config.toml
n_layer = 9
d_model = 768
n_head = 12
n_kv_head = 12
head_dim = 64
d_mlp = 4608
vocab_size = 8192
activation = "tanh_gelu"
norm = "layernorm"
norm_place = "pre"
norm_eps = 1e-05
positions = "learned"
qk_norm = false
attn_scale = 0.125
bias = "all"
tie_embeddings = true
parallel_block = false
init = "normal"
init_std_qkv = 0.0212
init_std_o = 0.005
init_std_up = 0.0212
init_std_down = 0.005
optimizer = "adamw"
lr = 0.000486
lr_mult_o = 1.58
beta1 = 0.95
beta2 = 0.99
lr_head = 0.00479
grad_clip = 2.0
warmup_steps = 235
schedule = "wsd"
decay_fraction = 0.567
decay_shape = "sqrt"
final_lr_fraction = 0.1
batch_tokens = [65536, 131072, 196608]
seq_len = 1024
doc_mask = false
train_tokens = 739900000
steps = 5753
dataset = "wikipedia_en"
MLP neurons of a small language model. Each row is named by its layer, matrix (up: input weights; down: output weights) and neuron, and shows model dimensions 416-671. Each number is 128 + 32 x the weight over its row's rms, rounded and kept within 0 to 255. Numbers have three digits each.
After each neuron's rows, "fires after" lists the tokens most often just before its 100 highest values on Wikipedia text that the model never trained on.

L3.up1253:148125136098134140127122193059193099171165148099150142125154117091139174116128135098116128076049117071158169090093121129124080131114155172061127127112136076122180105129120089173153138073139141164088169174100153167106147192084136087110089137073099117178115150133153099165136119079104122132150147101127077136147121119139089136124125155133153205158114122120148205153154175119143149120131144103166139079153130113153155142090149105124142103137184091134118175122045123077109115081144161202106130099154115146128181164066191159113098124106032149185103140129166103113090098127102128048160056148184219104119101102169153169121120108081060106127128102110120098134154110143145125145134185091117043106110178127161112097188145147110130179149143173114131109129141156154131107103109134
L3.down1253:060107123181136167176142115146046116099170091109122173124086176119130114146147147123162109088094105128161118148143120148113097089115108121126109145175113087139138184150143159111128119096096098118157083110179116124190151149113108108128163140124175096104120098128147156120121158174127151122150140142153163095144051113159192090169139103145160110092136115167131122149150114132143131033109155157029117133155149164175097140119087123107117098129109101131186144131114109135105145161087146129163147211116156150111120147164103073225118138139181080098181135102150116104140131141076161188102120118143183084134069124125074114093142093146126132086138146154130136085101058094102120170081103146099142125143109097172123197095103144158143118066139080115109196137158099128108146157154106
fires after: ","

L3.up2459:136160099127114146102139139198113079096111130121109099148122118092197159179165115114128123076140156127122138108149117096106124117122176162098155145133096143136142106207138109122143136180134132155083063173105084114175133131170191119095141110117107095144122122195126170179145156102134134075068125147090131166117202105055150187132113120137100101139139083063145091156162076085111129131137162072159061162159148140138140181107044120183165097134137090087117149101119122160135143124129085157161173217179105119127155103085149113163120094100123189121159161136067066087173099172162130143124095120086084116138097132116140097089112142131084165117116107161132187095224143146158156152073117156102095145095088161164147146137129137120080149133135090097096118113143147119061148152086117
L3.down2459:147116079170090134106062102103129152176111104164136120149121097094108130137064147147169123147109174110159150083133125128129113121127092132096142103191141095075142134094090086143123173112153163178010091160126088132172106090126178209124152107172162110091152136056064125131123148115118215151112118120105172126132108134089124152105114151079128194106115083148136145131080140145145085083103129128146126166168179168126132128148065119122142110130129112156128137134083135162140129180073153130065099183203105147083140119157106199158111122061161137143103149120129135128098169146139153137115048073092170159131072117124050143101100175181134096131138149142121112151154155151159152150139100158124135125095106136131103099141168114133142128142152121152203183126139091170154154150150107
fires after: " the", " on", " his"

L3.up2419:132108117123124123145185154128142110137159113122126132088146142081147181099183236110060124081139094112141121132135103126135122164099101141123086242137121095209151118155118178145138150110144136136151068179139163103127073147094154082104137091104107108112103165154135105107155117131107067152144155107149107131144142088080124131173115159102117157153147126126109169178124095156134127110155116136170162089128126076145124169054165132115112107125160145105155120133106107122134123127106121129104166134117119145122214132165180101156161101121101081107166131157114108155110132141122102137145139158115189144130121113160162133108084153081077132061128155139090135141121123102116122165072139128138048094142146093167104168103099113126155116142151118099098085173161098156132123110124099
L3.down2419:069146144160177146223122099103144129115207099160080145139114166086138123148122169125099142082115091180109139191181112151096129140175119138170103188095090129077129147092127163141135169038119104123080091153148097108136084108093112177127167115087150124153129040150126154097153100148128100094091091137151134122148065140136197124123162114132153184143098130139137115166151114120138066117111126090200143108144113161149183137080140145135125101140101108141145141092133120163105079166088063162154118142097077129124142139134169114169034142155093130131182167075115036118135104125097142204162093156141156093133113109142111080097127052159146112143101101135154112117112118139129177122122161102155108195147080105166105148154127099101072150155117081145157093164143100109129110161196140
fires after: ".", ")."

L3.up124:227157111130098102156104112213106118147118115169137131138143103116082152186151178199104101134141149121114122133086108119202115144055130131100109132178213154155161123143134145079115131094077187185109096213106167068139176093125130128162101073131096172159175134154157157124181188148122137170184075113127115223141149085180123079139085145094061059186103100095174177087112142116147131157097166120144158118183114110125115144137132109115166102086119225099078056083132117108131171132154143149132139122115115113095118157092158093153089138056139188117221152200131102114122112090101107077132125155143138188212179168143112090149122100135129135124105051150112134113121093123133101067086112154148120130103132120143114073128124130133113139157103120127120099129155099139096166134114144
L3.down124:156111142157130165084117117059189152174148142137159144114095150144161146179198144116094119130089157106089134101125128143144178147103177096087084121170169135121124118099100119120093121127120220114122096111118125127100171100093090117176092099212141134122155104175151081118156115196162103142122130056129118115111129085162136145140146174174149135101113111138099099129116135082118109210118155137126103087146126130192137129111114140139039143141098183128115110098169101098142160142142109136118158101098082119147142097126113100090115131123090128103134148100087155084193206138127077118138115206109120126152100116119122087077118125154126069138146117102129141103126147150108081210085165093156133144133133090157183167110109059105104177140108146148092159131136115158192094212177138
fires after: "==", "-"

L3.up1638:121176151152147148172082135066232131108119146128125125135100096101147106187155171139125138154115134132125121058165112120075179115157145124100125124171120099122154010137100140106077167122081171154107070202107119145142081153113154104093099097121129149145170053106158105170126098123100132094089137116119204133177246099130115170111131097100129119149120090133118132162112160153114128149180136113113088038113098140140160123131120122156088143167148142105118098071104134102088098157115125160081109112108156129174116090136149116103161089124133164164142133163125133167110132179117122137110139171152140211097137169095157169144037178106142117147126154108066144161088126105128124110126143093147128093134076115142187134180145135140180107123108166149142083104115070129112169109180066
L3.down1638:146183124155025141136091150109126122171133088131138131107140086113095076118172139152130132133109114137089154146105123029138149101169179145147123121141102093080159157188157133170081193148113163151144174131110115146128137111142105199113131120078132162119166085130199061120155134133083090132110137165103189144136182169153143123115164119149119149101050094146113106132121174088135111121103121091151098169108138102113129081143137175124141157134144133140138108128141129167110180164105168172143169123155083149129059128124071131151091103178108147127124130133178154166088092135126123156096137109171101094166126129094121141101127112184153139118108125181112161078119058105205172119108127110153071126069171139099135118135123094145092079146113180141161122081132110122145177094119133
fires after: ",", "0", " U", "B", "7"

L3.up3916:136127092160139112106169121136121135118141151114154057064154115108112177181138137094127180123104114199154116162139158115109120133162114118103048200178179148128131096128157139134143091120115155173123139071128103159154090113141073138069115118091133082099191079119149142095154094181083108104094068093147127145149144090183091154135123151107132114129128161095045124138119171123094072142114074206152098109142101122142128128089112111092120141105122162142163100122081130155094104149131180130092106120120170102154198176136159066108166109123124105167115139118138135100113168129240148117119098147163112143117091106099134138076187098120144149129149141074115094107152147152121057116116119107099067138157127129143094130098145096177160110187068099153112074082194151119176084117113179
L3.down3916:113141120136141144079069107111117122120176132157113132175164114101116134159080140165124150122090113147107152105151077134165129059118093133096146162153116143186205172123173108135109139113137108124149141108139133164137139089109078121090089180126139130137138092113167218107097154069108124121156127083125112163152091160079107109128106109109161142107101122128119071163146149162107100101061134141169109185170172099133073142129171146145160088088157149051134166164085115130142126227100099121092104076131176143087155072125201156075148117160142128140136113175101196111130130192159095104122131098117159097085139090128078156139113161003075148113100143135107122170125128170099175168134088122141108134090124152120116120152131136085100143183161086127133118054140125198154129118123049
fires after: " in", " In", " University", " of"

L3.up1066:126130075153160109148116134116172160187128104115141120122169117117122195178167127120130150131081131139185079137109129149084114105111158163103158155139097160095119088132150177176161109109122091129136113162138105224120130148119126166145164078092108086090098096117141134100129137141085156076059138140116199176134173151123135105178161117106180131115086124121078156126133084123110101166193087068121051103128074159065178075122130128062170129108179135108062127155091078157086121104128146142122154191126120113163155109185144092113065101113124147102155082126151156132146120129174076197131108115130102173085148075141150079200109147113157120125129143197140065089154119129112075203177135142127115124124099106132095183078112112099144114109114180132150098124152098150083057092096152
L3.down1066:149045074100125157127140173121102139132140146174176122109080117173146147082129150101119080090108171195186077123159080162161187130135130113112133083156085108126138177150143087114113131174155147163121126083173131119119111136133124060121119182168148132157175076109108134151217157121151183104040165129146122127146169164165112100112132065133172116156152088117154142102136054103129148145116167115063111145149164100103071079148089153073158121126037117154112118045061175143090137135115169142118182129120140112128089119143165121140081106102158147078141134068104187099136136129128105163139167157189091159112142110110142128110106108170161133147186127146120118181162122122137047134119152178137105117166160124096097098149105208161132113182168113082092067027143151153118054151144131
fires after: " c", "C", " dec", "c", " comp"

L3.up1875:161137119155173097100071103124174130129135119120085080109140113120099121178138172129138088144102117195131096172140139121132149127112106154133167143109165122117191136141096113152128162107144127109066114127137208143127132166150145081107129115152116141187120126101131070127090088119163103089145111073133137209173131177190119096144123156097077079135093055142139152137115146122079070166155106151125079148212094145118095124094132129037176067160129167089138164111131160117120154141113140115126142091121142119114186161124147129166087109156132217118126102127157091134119111154137141083125101120172124141147176129172140105169082175047111148067125125134153105110157096167116075095139181143110124137101116062098130064083148169157110108069071119125147092160127108140176145126118132
L3.down1875:106152114095149121128151116119078072150131088081132100113065118168139132093146160141117189157095117083069165045152062158124140141155063099145142089112119094141139157114095080128135140079135144186150148063153137129129149116203146148043101079111105088083109094125079103161114100124090130175143087158150085052140073082126179124081126164132167140133129130093106118117138161128109183124124170177147138114061145146137130134068084128150125143166166124138106112198087147091141135132077130156145101080090143117098169163122125141167104143139124151156118201105108134119078082173098159143092055127093147109159112081086138137112126159139159117120114183081140175174084130168094110116128105092145084104177121149157098129140126115104161126154105146153151179134085149119123139144117069
fires after: " de", "og", " of", "g", "u"

L3.up4558:145106120114114138172123154104244120121128095175144163161110100098138129131127123192109097090181145182138105106137161199116028115123118131121121124170099116132116111132137157107196153099115086146104095183090159102149109121074123106162147131153168154116112175146147127210143137166112110113102131089128121082102131110094117143147134120058144150154096117086033161132154154141116089104145156173164092135165123125112145135192124134084118161189103133129128167122084174092122151113102161158140129092099158138144146116142047081103166083151146179141120102106134139098103119176163119112142105109146133107178154118138140187115138132174149144096123120148147067092145094160162146117140147120095122132128125090099053142114130098129115153132138084143115110130128160091116193091115137
L3.down4558:085131077140146158084160084158125110131095163092178133082128115167159126125141071169068100109093143135113126098082086148136192046112152102121134139158150113108101169122197112113150121128118119135139165140159196105111093125116089137141168097095177097142139076146135092085114084113160120115117099121127139137124097111216109128145145127166144125174086115142146113170096117067125126125132095121151154142137171165097089093121142113121150168140131136179129112111177078090116167148209103113129127142148184106123184181148100134132090089223132067086122143139130104183143221128115142171117090116126164124080035144154116094098146133157153137124142145098086204108134087164094066069155148118217130147183220146105137090130210159127098105172076138119102155117122152069144145167110139
fires after: " f", " F", " T", " s", " K"

L3.up3862:142068141111160123136062164088169081130169064168177111107142109099163124149097155201061129087113099122115126147169152145133071109094118126088154124160098170131156098148073121160103116140117109180133130072109139168190148165132162130096099151119131127174093132123149010159173121116118094096072120146122169110129130172125152144140133186122135097139143088153142108147156163124117131165167145123152122102106089148100126137110135131159132187148115153125138121090134130169126109097130137145138168131161199165110166113136136080117139149130145102127147122142112106163115094105138146152106123137127067163122039074134127084152131133172132103142084066096120097159109123176135105097143114161103079108116118132161042149171115120079171132104170129086147133124134158131121133125150102
L3.down3862:149125132137105136081117091165125128112071049149167103163163110126088071102175141167130213117147111101080176119146090147116154111112139155140107120107141147135155144093159138121120065166160139168176043113139106159112110131075145136107132097069196114101098123158139109190162186144088102109153129073142149127125138124043143150129134130104129124144149069133123055097111119084126116094097102141186063134125104158094097107101174128151095170153122144088132086163129052112127128136118136106134176112115133110162157143178085112086165092040076116203110118160171109159122080131066168130170101118132127139156140132145167103172120079082109093133159137114131138134193146189171139090119117179128143116102080138167120102132109081159155132145105114162123145082120115094106123131123120
fires after: " |", " W", " L", ";", ",", " G"

L3.up1551:085201131119131185124189110129080102114140145126129164121161095105097136106096157146125085127097159116105134150121117125141092151116157119120075150119122154134124123116065185120128119092087130117116108172061154120144112112107094136081170118118137164152186116084157136074133102078089157106098123193123131132121193160124110155068123113086090131179157193157154184117079143106108079133151134137127084119122091106160129106110118109114163143129182193056114062112144153126096166090150092126104110096094050156154152101135147107130053141122146115119116138159127109146089123138114118128149103144171096174157149105072157158178107032113122108171108106150062144090117139164095108068131188128144130129145092135157115167156175147143126080137113182110191129140133103112144139154159135
L3.down1551:136072105126092134115122153149126136089123093113136101134144144126092091106154154143095155117089103127077131087144141133151131119136155127138113089137160010114135093177231102070177122106098099133135197170132172119105171084133070136160136124129107120114133135057175092073179183137087093154190146184078074167136188131134140122111201149130099151097111142110137097190131151048112174105157139098178152137105142099124094131138173158129101169161083098118093123114173091159108093138157164154103056140130105147146139124121150132093124179149169123131122092144087137169081107108084181128130150093163132139054105081134117109148167182106134199150104138113136122123116122129165082137105109096128079115099168123162092099135169109147185178093106124113109116161079101166104131123111114
fires after: " M", ",", "M", " m"

L3.up1085:170126055153156087162118115109175143161147137150076115092155118097097164137132115202123162056117110092117151187128143099062135172195177179152164135176205123100141099122178138115140178088128170125103153156099129154112153104123140190063130106124145049163149127127183124115136094095116040087036096163144167120139154157157115114134107152088073195110093119080073133206124159139133124122075121143170107043188086181134161118148107144095196130156149118098187084065130130162097194131190143132085082092133108152161098154136116168175098140130070117180171132147187072126141113194082138168072110133154187187100149101126123096111114108101152128060176113111116169119102099171109078119126193167079088062112132105140155193140092144096080143085097168155108122144154119099088173128145204
L3.down1085:133109175144126069164141068149093126143056053117091106126139218122082167152113098098088119134134151161195132094162127150170061099159105141112125149158120141121093103115110119163075130155138103096191111166131117123171174163134070131134115088153144187129130067155159083117093191119042118106114129117137172114191134142115185153139168150089077137119098080145230129159141156180146161130089130149150162129101156106136084163122110100171145168129167183161138129116141136174144170114123124121148149184058137094105123096167113100087074115082188163103158101102071169194121126074139125134136199076122075164111094086157129153161148098191148151136114171089132102122142136151107153140112142103150165102113153157129182170141176095139151140089152126160124162168134162135120156178152145
fires after: " of", "0", " Val", " Total", "7", "1"

L3.up1134:153132102118064107121095094144104107109152175142110154090158069112117183118161181117113118153093107116133095134140141148159119157107122133087122180141145102157148107112124156121110190111131145120144075130110125153148163076085193106045125115141146124138125149119138118126171141058123165092179126048150093144097135180150116119136156162114096168183123144154145163157145208080140141116128190107141148141159110118122171130110056066143183116176107105134153153116006117092136101182182227176119119165139098133124158126081128061142138145131178080121201117121119054145115197172124131087139122142128101093125078113128113151145090079112124089078145102160087098110138062102102104124109135109094165044148129092123159176129097161175075145149122161152120156136113162125122106152102063
L3.down1134:101119163159111174131138026091090131178134143132109082127126100042122128078112159118118139121103155157121129181164110119120153127158099162216101141142155131141115161098085165079138185057154116128127127143148151194095057116160147141131133095093097145117111137146089097177138161120098145131141088140137116140159120129138223149091118125118208129106123120155059130154145133107130119099127118122068099124165164114197119097099133120090065128125098122094129118198129115151073125153045119159185168122129121117131124110129108150173056131158175135133144137120130144075140116113133129178142094164189143113180115079133138092101114102150159117122122178157154109139073112105077162141113142121184148154057096137119125124170086160121136108134153066130163081127195137107177126084138079
fires after: " the", " of"

L3.up2496:176115116114118150172086153106112134142118152170161129138145093112098134154102230158160112050125141148111146093161100140100118187129130113115137129137125140119103132160142177147124125069216138130115134185140145139129109093106156122120102115077107163118131185091139105092121142068119111114099145122174121136137071128123113134149166142100150143132083123120160239158111134109125076122120100055107153106128109101133116057136102177150089133127098162159066103139136106074080132123163124146125086162133118170128121149134159142170089099103127122089112066179128107077137100126179084132090067115158068145176125130054078134188124108141175122087114055160101125105142129123173127114128120118119073061110169168173074180122126140128157064102105133111127089134094143127125142110165115
L3.down2496:160075177125173109162164132173124092197134094110122143128122117122141129163110139129098139155151140116140111099227175122088151118141148113143175132105170111144144107128171121140057168112125128132114180098116092184139179151110134114126076128120125127163095140151123113111155115165197060130090123118124140142158150133104138138132113140117142090128147202122159145152131095157144139109088140088182121154137086125129211172074132107122098085127059094134138190132171076145112107105166120104127129129138143137140135117131134124104114213171094160185143117115166118088146178092167104145081113081180142040169135124117116084163152067124134082087093118173144150123142141167187121138146112134098093055112164135111086104176102139088142090181135104120145119175042162165200156148149094
fires after: "|", " |", ";", "."

L3.up1135:184111146161165158160114149166105131161140103168042134162156115070131156129153191177081141120135162111169095193163107122147114123137158180098112111100065084133161103150165161080099165142126093113174124128167125166123067129075167154121151141122138183124102150117146174157086122113111080119099123088121102131169142084114148149093091091079092161113099162086114126152127090157123128062130119179153125085189099160097145133137145118108110107084151156114114111129043071099121112092084076164152162120104185157111146165149192118122122144091106091101146103177100132123089079112134152137181082145088125174147142167171113090123125118138087136096127052215120161153121138123121158163159101140096087110078132162132093174168103169123111123134164111126136074031068139146114146134108152
L3.down1135:133168114142066063150123110140137119092146166119158141126087255154095146095137095166153103154139128142148156140143136157099146136149155124092129099097150143183123137161131100165165137165117131150100116130157142124109158140137122129081143103150082114120151057131130083171134132098157141136119126202183150121159129104156162127141122146150130105075082164175111111147105088113115149125169174189121158170099147159139136111088096110140157109155137126097098158126154150177120134172218153138174125103092132183089122127105123112113080136089147125132089128117127116112074103117101136083103126071201107151178119139146172159103108112102140130113130160117125117092128135081086146142061144112135139112154118115117167113106092182111116149091083125156119123093187118136125115094101109
fires after: " \"", "-", "13", "\"", "St", " |"

L3.up3417:153059115145148107115126095111123109075113147105081103176154097100151203137202109116125119146143117148104143089063131129120143116128142159129095116143139129120131141120144102125129130132096142153030104153087179157100099120078106124162185077125091137121105102172123149112080175129112142109137129099120225162122152102086091100160134121088090142187102116142160177101101120072091129121132143123121093113112089084103126130193059116060154113130150175118112158189073122132091143098143101120146075162146157107122084077102135101144058064163124117172191191154095209093116091108197175143110131121111125178140138089134179128130097093124076114131075115132155156095097153113118153090133166117121143192100148129096139157110128167179118126195096099153125063189139058181149140098118092
L3.down3417:064134087223135106122065155132139158128151123114086114139159090128116094129139128146102084115099146201183081165131097083154107104152159087112175181087155158120161089127138134151128142156142137114159132158133106123108113194126157119114115062134118109129139109155143113146154144103114102182120082189063126178136128121089176129138108156120151134114138112142197106048112158100165148078165148180118115129153094129140127106129141140107099145158095109149167143068153119149100107084085126111187151165178114152108102148155113154157100148144154160119182126140133176140176124157082123140147093106142111170193112113150178158114083078194162129137073108084099161118127078129109182122137123152141152093158140114154147085102133193100142123126079134104100168109145158117140127142117116
fires after: " his", "'s", " her", " His"

L3.up2221:134131132184160110143055139098164143146200168191075106106108116103093144122103103155097138162122144097108166174111146117078136156167149159116120173121154068111077084171105147158176106092098118135042120217078133146144115097098161153134062139100087170136165185148164151122186092066101144129102159113112153140126183102062089205105153113082122158096092135086101131181062145153148129147137151130151130156151082139140150114139156132126126134119105177164145079094096118128025089111127150129122080153104176144136073150111126177161173160117129126133128131174128173150137078126177130119105117185106132145179147126145127108134082092114134186149084160148120124125129153128158186134139154101109117142099128062097133160135147094137106115131132083112120049105113119121124187077178168
L3.down2221:135111131160172148158171086140164136116224183120097163114114126134090112114083147128119152169156134119063181150158126140099149152124110134119132117127086057097121122119162126118115168131141029128171064159154147171147158122151139162123140117105128179152132092088117135086089096125102168127178165086138113122109110100091120083135166072096176103110145124161102114129132118139125112102110120111125183198116157169091119132135117126124121166084107152124151158187096128124098120105071098147147139122145152091119124090123085111142151185210137097125108186153132084080207099101133144120077164160127250087135131088189136156159112125164138136151149170133145139134143126105153102150127141110087114122131124109109125176173068102157156102100082121063115089124103104138064104126145130
fires after: ",", " M", " K", " T"

L3.up3168:167097116135120117125112113126142074115106104106094134140145123080104206132096144092093154107052116117161136143085095116149144151117149154091100134101127152150112078089096118110037165131122142130082152134193122178141119144068198138116094079143128139132170136112142076145126119119098086106146169166139132092143155141138108127081105150090112095098144106137215154198118160113119114170207139204119100154210123114113080134112153139156154143102127175117152101154062036097090131097140108159121165093165194154104143134134130133125150166111115155127136069233137066098150118132111133130076125117089132154164094136121121060173123161124100127118025132199099110106125200184108168119143102112133026108096109148184146149142104166152127117105140131129145120116127150192132086173175121
L3.down3168:151083081133121127139191128129123091146149107117135177164158149155109185121165122136153093136116072170155146138106162122137110101120126096138113119152098095136088144157128147118160150174123163156158158182119119091116124124137129086127121098119139104095156117135088114139143129099112162175118073186101162102134167164165075178173137124142122159113093142149170129109185163110130116087101091159071171144214128149052159077110071093151114131123105081137182174071101081164174186114110118103153154137109113150107148142104147162028132108108035167163127142090112128121121165092106138112135125093108143138115097134153109099159140025113133157148178110169176062137096145126069147108089059135136141136118179147129159125107142135115082154093126154112104108112121125130107193126135181
fires after: ":", " details", " as"

L3.up3864:169099120167124151130166154113195105136123109083152076115146131114207152121128174133133188131080110114131209144176130127086095163149131108083124127120098151131174073193093136182143091136126084112132175185155118130119142128102128112130126091091163159110148118158143114064199105097060039145061114108127173131181153153143094168100098134105052112146087136146060125159139139106178093125149128158179102121112086069174111141134138109183130092143198141146089171084097161088101097111095118136136125122124131157135131141064146199080172128082039160151138139187110155134086077173099096075165061176111119155127141060102132143147139156101107124139097138116126149154162130156149144143124191145121080182092120106132117170137122120114149137129163163110117110062127106180093140092171137
L3.down3864:136139167101085115156141143171124103154139136123136158143159223106134094144096154142143063147127164159118143131136099114165149161143112165061125091136165076202166132166124155042103114127087112111155132150106156146151146134151128184106123159133118059153125121167099114143097100120150147179193113170127137113132100127131135127148043101120109186128173082155116161126147125095083104068108104179101127148204109126127141089178108093100129136111081124177111105141139109188045153143127150098135177148154139153119183169096097035226098145123171129113113129133110159127172190074089087156149119122135092101124127111149104051146141056097113131124103073175156150132151114119127136141137077165136170117180130113150086092125188105116094114183076098146135111157135134080082108100101126
fires after: ",", " ", " and", ":", " by"

L3.up2065:084128091124083153144157157124134128115128104097122081162147100081096165170150132168120081080144112087157117107170155131136107141104205130144098174151161098166155180116126159135187127103062118071157130125207118135102103125084112093133102034174114035157162093159195098098182146084131136122160125125148133104115138182069094079128147170115079064115104126104143188116096131175153179103098107157152150147128130139121083174117119148160136062116113152143138139121128128057154136107195201124138112064123086162138205143165111142143126164090026123139178112142098140128161172178124109149133131150121124093139133181092114109151167113079133085103102165111102109107085073141071052145089120136144114112108179075135133138104125110143098149138170106103126090105159134169078150131150141
L3.down2065:200179189148101101132138082116128128179144167118127074157160090117070108180149143148119178119135176167124145107183123098100105142108127176087124105170185159112114095149116112140133093174104131141134162191144117152083072119097160118176165137115072080134161166168128124144155100158173116157066086164123148135103103097067120125119121108072134131132088126116111095142116105159161118120111123087128081127112146096187171128137092176148140035131117142114145158110146165132086172097163171110163131119149069135093154138127136159135118142155173140088146101107103137104160123132121131137128146191112118100162106125099154149103173126114116046122122079182114121119105111123198129146061086091140103087133148106131106142212114164104176132113148141161130095101122155126158176078126140
fires after: "\n", "===\n\n", " |\n\n", ".\n\n", "==\n\n", " Year"